From a checkpoint of a small transformer trained on Wikipedia.
Size: 10 layers, width 320, 10 heads of 32, MLP 640 SwiGLU, 12.9M parameters.
MLP neurons of a small language model. Each row is named by its layer, matrix (gate and up: input weights; down: output weights) and neuron, and shows model dimensions 160-255. Each number is 128 + 32 x the weight over its row's rms, rounded and kept within 0 to 255. Numbers have three digits each. A neuron's up and down rows have the sign that makes its largest values positive.
After each neuron's rows, "fires after" lists the tokens most often just before its 100 highest values on Wikipedia text that the model never trained on; "fires in" lists the words (lower case) most often at its 100 highest values on Wikipedia text that the model never trained on.

L3.gate72:174152172107206110117188117091093020111094096185148111111076141138118098111139186102157082117091127119123080151167130092063125174140104175132203110126140114117100114154123128110135102109170169114172080181028088093145087172125131086103132176113092085080082142181137142072147147106143106219
L3.up72:178155123168095107101127191167115110135069110101134144087160120130109063155173086075138157073093146171127105173110135157110096106151065106102148136119106134064159079146124182149077071105109183102179118174138178083122132091117111051138111100094117139132102068141113135133134135153165189097
L3.down72:128135055149071159097149125118093137113156158136074126119124118138051200150089159085128107132183139086163143109133153085147117154142107119148107135115134127193144163157079134119158159110133142117134122143086127151202104045087114130227118088159174146113101102076166132108181190125070217089
fires after: " of", " in", " for", "pe", " to", "ed"
fires in: "this", "which", "by", "peers", "whom"

L2.gate429:150162157137134062158148146063188134152107160180104122141084121159087163182112075162132174144155111103125102092192089145148151113083083132170167150071138085134128158081117153117115144131107128151136180120084122154061137100131095079178099135111075085118069130176148240103112118146075091137
L2.up429:161138149110071131111098136098143126118117182172113176115083125141098095191140086176127167072122142171169127109100112134133107102105160156145195167122176202166173127110127157166137069105117094109124159160133169081151165104129110113122135094164095100161096121139055137151163079102084165111
L2.down429:162085086118111174129080169130118113126157114174090183102107141114164126141146136159139151161110098183193159130070147084099084134116197116179104112085118159152164116103059133139185122101152121080179137130104149155175114148082106113109134076077143132127161085137092192164134116150160100095
fires after: ",", ".", " in", " ", " b", " ("
fires in: "both", "most", "each", "some", "bacteriologist", "july"

L5.gate70:100135174088160132118085179155114122190144157133086149091148087113122089124156103136075111131176105129078088140111119173099168130140133119234149094183102118136163115150132128065130167112150175107137156116074105103183061162139161142159125137046165167101108161141123165129065101156066140205
L5.up70:118152125142194118095133179146100162159188146110104143120126099135111107109179163083121108124144165183149117098117073138113180103190132156169129091132128085179109121167088113191131082086133111178071159127095107092143108118107162103129101114172130105106078102112132147164090117175094132123
L5.down70:066185133137160108150106088193174085128110099165098141160141137126177136154133141133128045173133087159159109103109111114094142109174099123069139080111090131185143114135119137127124059102086110133123118145116152097103168177126112103152072110156133110132130116122180141170120154131153162174
fires after: ",", " of", "."
fires in: "the"

L3.gate586:106094145135143130110092132215089078104163115140178127097075159155121102148095159062142087118114112172176070176138077176200165094167141184136086155130154151131085080169153130101073117137130131119081088127111093137111162191130180130129109076122124101127200093049142085134147082114124091084
L3.up586:105068167116084106146086124098167140148094149124110131115124181165135138145111094126177082162154156127138103158145107128174093119115144136166168162170133195155133119164122143089116215127093140172083120078159112166126127123151145132067185150176104076071120120099146121123153142138098161094
L3.down586:149176159116079115096076116084069119170141162131068149096087112173144132147083100129136199158136154134089106140142119085121133105123195127141098131114133185126101150052112093144164151092158079099149165128112192102128110108136165135089103165114129109100145163144114133093128107121115182160
fires after: ",", " as", " and", "|"
fires in: "and", "well", "average", "that"

L5.gate315:126138164157165139120125210133087102130110132137063118075084121088080161154135077152089133165139119144146104152115095110129099081138165138102133162100108131124127052176118055118144175156109104056074114175140067172131120106150170149135213099143173105110171179094130080121087107098154155102
L5.up315:095145116108166121167116146149122128107175106097130138111140098112087142078161149149049092135127094112093118135122105137149158193153103148180117101129093174155089163126086181096128133027149112127148139162089139122094124136147119150129103136159139124119142159135092100137104127190147122142
L5.down315:178201111118125121112130143139112160096141121099115106094137102209098133102163186115052128180137116103163126104159152129159149176140129152160111102126111063197147089157131053170083122075148059134162114161058150150117083093087175126140120130148109153128096124123071147137172158134119131181
fires after: " the", " The", " his"
fires in: "first", "final", "next", "that", "last", "following"

L3.gate222:168148141133109080096118136047163165166134097149084104141075105108157132148180123123144118131134162158142143179142091101114113113142070094124123212142126176088163151145118140135095113140151125108119137066177129128140150154198100137105104165205117106121129102159130139078152117134061112188
L3.up222:179108162117057105188076151146144123171161139112122203140138150139088190147125082069165129102154144148129116166134123074098142116174127047127146154112116150103129078082175156107167118149108080129143068123151075104129116083089152158106080103141157138189126109114135138123128131108144066122
L3.down222:173164156085085090158120115129161062122149150138101183093070144077110073127155172094118089137166083127135091119151116118151169139183100128119097177083169150119121115100118112140116128132127083136093101163142138128095158160150108116148157199128102109128088121168143133114098126168126133173
fires after: ",", " and", " ", " as", " ("
fires in: "is", "to", "ward", "with", "are", "of"

L5.gate341:108124130150114094131094123104092133137117169139116147125143127075179118126157164116085109170125094207138168159174105136046087115120103150110200209131084116167089097126135128113180147161092127156122161122143132117134164135106137157139153107160143182107156099098040107085134136094118083159
L5.up341:129170178185157131114114132078117119116121173169154050145162153121132174154154113179092080111121166124091148170195133128107125116131129125092110135175088148161084138098189125127140121179087161140187133150128068105132150125097137123214157197101155114167089119086122144115112128038086143191
L5.down341:104146132125110173120126206106161114105096153141122139139166094095113175104116161089148131128109107151104085157146113114136140142122125102149122180078071129182072121096115142161157062101098109111127128129157093116168128043065114130124145185166065114085137138116138159118065168099082103072
fires after: "\n", ".", " of", ","
fires in: "the", "a"

L3.gate82:098099116120153095139155120119153127117138152111154153130134121159140123093072167066111100100209097157123144110107094105123114089147192121096103082140114137141078161142175139096136106159124154228089130207069137110126089117117160113119150172156051156112174102128120161166163128171094135158
L3.up82:148118122111090157117149116132149188099142073138174089167166152083187148115114156114102108109107150143069103151086115113128157134140107077104106137105081079099120079133145147159155133066130142132137045161107088142170152169157149126116143087162171181122138191136162154174094092081125150142
L3.down82:159185105109145157122126152104152117150167158131128123106109174090157136119094133125143112134155107105058153104110119132155180117135132183144127155127116054099104086104088107087116146118087153145140088165166101195098111150155156127125112144204131146114169129144142162131184114174158124138
fires after: "==", " ", "Early", " and"
fires in: "career", "life", "history", "early", "education", "and"

L3.gate228:140050158115135161097132157154105105138200161202189166141101074098149132178131101163163142126141094130150129046152118163093117101099110138140139061127068141155139135132123131200120091181113092119159185115128099165143084123112125146107112107125122120097113139113070125141128120131146134127
L3.up228:121148172158102106153103113095101079078128170114087114128120088086168103178133117158148189166148111133153144117157226098142097115133101068138127175117119169140116093091138145122124115108203088050110169163122108167066137160124091100134104060132176105149128090135131176153077112160167138149
L3.down228:116113074162141099169107192127146137132154131156071172138173086123123147119150147151120141086103105088129121134106143172072107117091156114065140162141105112134087151154150152165174129087120157126131196099138127118150139181170150143105112144154159085135124125137082123147157116124096077185
fires after: " the", "pha", " of", " in", " In", " to"
fires in: "this", "aphasia", "same", "following", "other"

L3.gate542:100173165134179113153139099120203119117093187125086179185143125087163126099146070081174099117102139151139144211158132167147094118152142110097135185116153136106150124127124157154099161101098111151091166122189137147149132145181117193150125161153147131131158148123130081108137095173159123213
L3.up542:087175137074133145139109149113127148118131162198102158123131136061127129117124136092135155134126087135087106092110132153184164078168048021115170117114114102128157078083146111145130157146187214132128095094145119079111115155151162151129118145170088126186067124158191142130167102172113176235
L3.down542:131144178097141192168124154126161107182148115143108170102129154111093114159053077133059139096147127101122147045070130163144106088157088100179158159130166170103151100100103100166082165175162160144088112111126141124111148128121116095153071156143121114168125141154154124159145045163108151117
fires after: ",", "s", " Preced", " of"
fires in: "which", "that", "who", "preceded", "also"

L5.gate548:117149124149177119113129095123143122128118170122180097153118111038118118147165115140025156090075114142130177151126142130062080105102134094108066157153099143127182150074136117131089144141105121103199164127133137101052116125141096162087120123097113175102114066121178198104094055140085157150
L5.up548:119181162152144166175195168181126095151141150123165123152117124136072142119115147115037166119052119138104138224191131188129131114138089127164097070127076131189102152091131139098106130148097101114162099138130138122094140101178057201109100129077194145170109141113129163095117083141167136077
L5.down548:069067161116099160110130159152175108120126171099156121139060176101096107107109060159109181139061162078109182137195189116081153158082101125096109102111104107234136123133096212109151166166192110066122156186132085140168186137122129152136136112165151112126085150115147187103196143099157129148
fires after: " at", " the", " to", " At", ",", " in"
fires in: "the", "each", "this", "that", "any"

L2.gate596:126130137133115125079113065145116110155150128166049099146112158114114125186096065149172096098101156132125117154107099144058106157129141139120079168123173181116088096126120134128187131145122128160147110142112168122147133091162113124144136115117172103141123082164157112119120121138160121094
L2.up596:133166187184141140142133153113185132140145136130114105185150153172156162200172138156157125103125061154178110101148145142119141187135111129069112104149167145198133060122078144128183121087154095057119186122144130137093192114136093113120129132157158110126079063098121121172102170092148123118
L2.down596:126095131175168112137158093086129202094166181098112193027137132097093112047150062142113150144135136123136108155091071140164164098095156079084110137133116070109129173085147063117137128104121127151098122075078179103139121156102111096139146136183145110124120166109146123092105089132053105148
fires after: " University", " (", "-", "ers", " Republic"
fires in: "of", "to", "for"

L2.gate98:113154090154096139120163155112188099155153127157162171126095098107114078108122151048129080098148086122136115152127080105079156094118152102102168201111157142127064145128143115177114175168079124146189151113136160143093139147136107164135165146184120072099173117050113120127183132138122150131
L2.up98:117140140133132113123132129107110102157117061124122179115100156129091165130111088077075130134094156195173092116113116088103121147151148108082168160168180158112166154089167165125085092162138170164100137108143154129076197122123090122141126115114084073107161077048095144103149106139068147114
L2.down98:097160106140141087073109111138161125122110133198095084155094123104110093180130091152127122110064102173188121145067190154157119100078181141125086106114128116158152183173147130123173125105076100122123091131118124116133103093103144154121132160164114056116133040154142092165106060154174142134
fires after: ".", "\n", " \""
fires in: "a", "one"

L5.gate519:087128181147097155155123124149085104153116062107127086166102133127136086106142160129121126106113135176114137234127100138049138130154087101129103092105065152144159151103141092144136134105109086094097166128150095112107125095133146157076140155166109083112066150141119045141046154179158128146
L5.up519:090072177131096135115051109192137074172121095145146133168111122106087116110083108080099121140109053153076116123100152168169126107117115117161104112127101135130166136159113180136147129144082143119049071146158112084136115100100111106143134169074124042121064125123122107109110142164139122138
L5.down519:115183184180072171123187165105053142151129125081088098170140105144094099100051119134145093135124147098099135184151172171112163166167095125159137104136107131187138085132154097137143104128154165079142156131114134097077127105167101124079109142155178146114115048180121108124138146127096137097
fires after: ",", ".", " of", "\n"
fires in: "this", "which"

L3.gate598:128119133140125107114115120184163086121105142145132112142102166140106165092153170158126132130146106144085098073094173191186118143187073084177156114083147073125167078191088138064150127114105165154128123142117157133147133173094126146105141078111150111174100168154166095138175101160119155151
L3.up598:109127108072144136138098097125114089119136126157071062109108091148172173081126165107160125157151085172127097063126136119131069128208060155147177142099116080127112096155120125155128168094157096087104177109094186199127121154170121085131100166174127111199112154155106127161128101148102168153
L3.down598:061126164033182127180144109107130136095160127171107184131090124120118097090129150081099082106164153069167097142162119150128105133180100171126117101185144116112105132126113115150145165148134163138078144099130154154178099137089119131155130116131166078180083195154085099112123183152086111152
fires after: " one", " of", " group", " all"
fires in: "of", "the", "among", "million"

L3.gate227:118089150112116089165093159144080117141086127034180166190119149133117148151146062169159155173114106169184127145115130032104105169187182148138120177110116114080135106124185164119130168115167149125112096157160105195100056124088140137143178128132091120145121130086144098119147145133101124119
L3.up227:115131074154158193148148147090085140102146061184081138100134123136147084133199132113134113111178118112136121145145125131120178191089125135090103121169137120126125140107198126141132104146130154088103090155086132164132150138089084167188116049095159059130173111167176135055095152090113119084
L3.down227:124138149099124136105161169126104107137087130148124143168126146121092137140126109135151104141083155145111125142102140141138092070077108144109153148064081129120092165100148070106118128116116101095152103050179144083193128106146129143107138158113096138170124170152106078135203116138146136103
fires after: " and", " but", ",", ";", " Du", " that"
fires in: "in", "by", "on", "for", "after", "due"

L2.gate498:115145165120072120091150156123128091116111111068123137114121125115107084161132087149166147119157173172113139097128136108116167153131123182143153144080110111113115098170162121118160149162128039130115084126095140133194188153114129130144092112152108125091169082108139195117123132102152163140
L2.up498:133132163180158184114135152166096156177101095091113210145185121104080125143111103148162148148144136136130091093153125075158096126091154139136146086127109181149078073144142086146153127123135112090136134113137151088110128140093133106147138122174140209135063108109131124094182136184085120124
L2.down498:124112091115117139171130125131119084154158135134121201140173120089120135109120159146146186122151096151135096132142136088104137091117051091140139083113121175244092160136143159138170138146144112112131118162162150144146091131112074109160109038110124151089079161136112129111070148166092117126
fires after: ".", "\n", ").", " ("
fires in: "the", "a", "an", "this", "one"

L2.gate114:146104202073118156166133108127124092117112178116129108104108074147139157146145144101121091121130152177094111161105089169092125118106129166164126169147095129132147106167121121136146152159232151108091101099069095120105133063150147119089109183102100186094106123083110200089133120098108160120
L2.up114:166126146102133160167147120105127106091158128174115142122082042115111160119100140111202167140099131170095100151096159128091118151156101133144117155149096138149142069201157124106103116151136187132073131114108123100093102084153138107085130209146131164039157100115110126099102145053171119110
L2.down114:143118127154122105161151076202117116178113106169131169155076144164164143099108121136194185134080124143096076140057136130084114109151146165105132114163124064102159113130108150133140179157139159049096129116112144089124165160177140119127106121085075109103150126104129112105184148150155125152
fires after: " the", " |", " The", " ", " a"
fires in: "age", "title", "name", "number", "pts"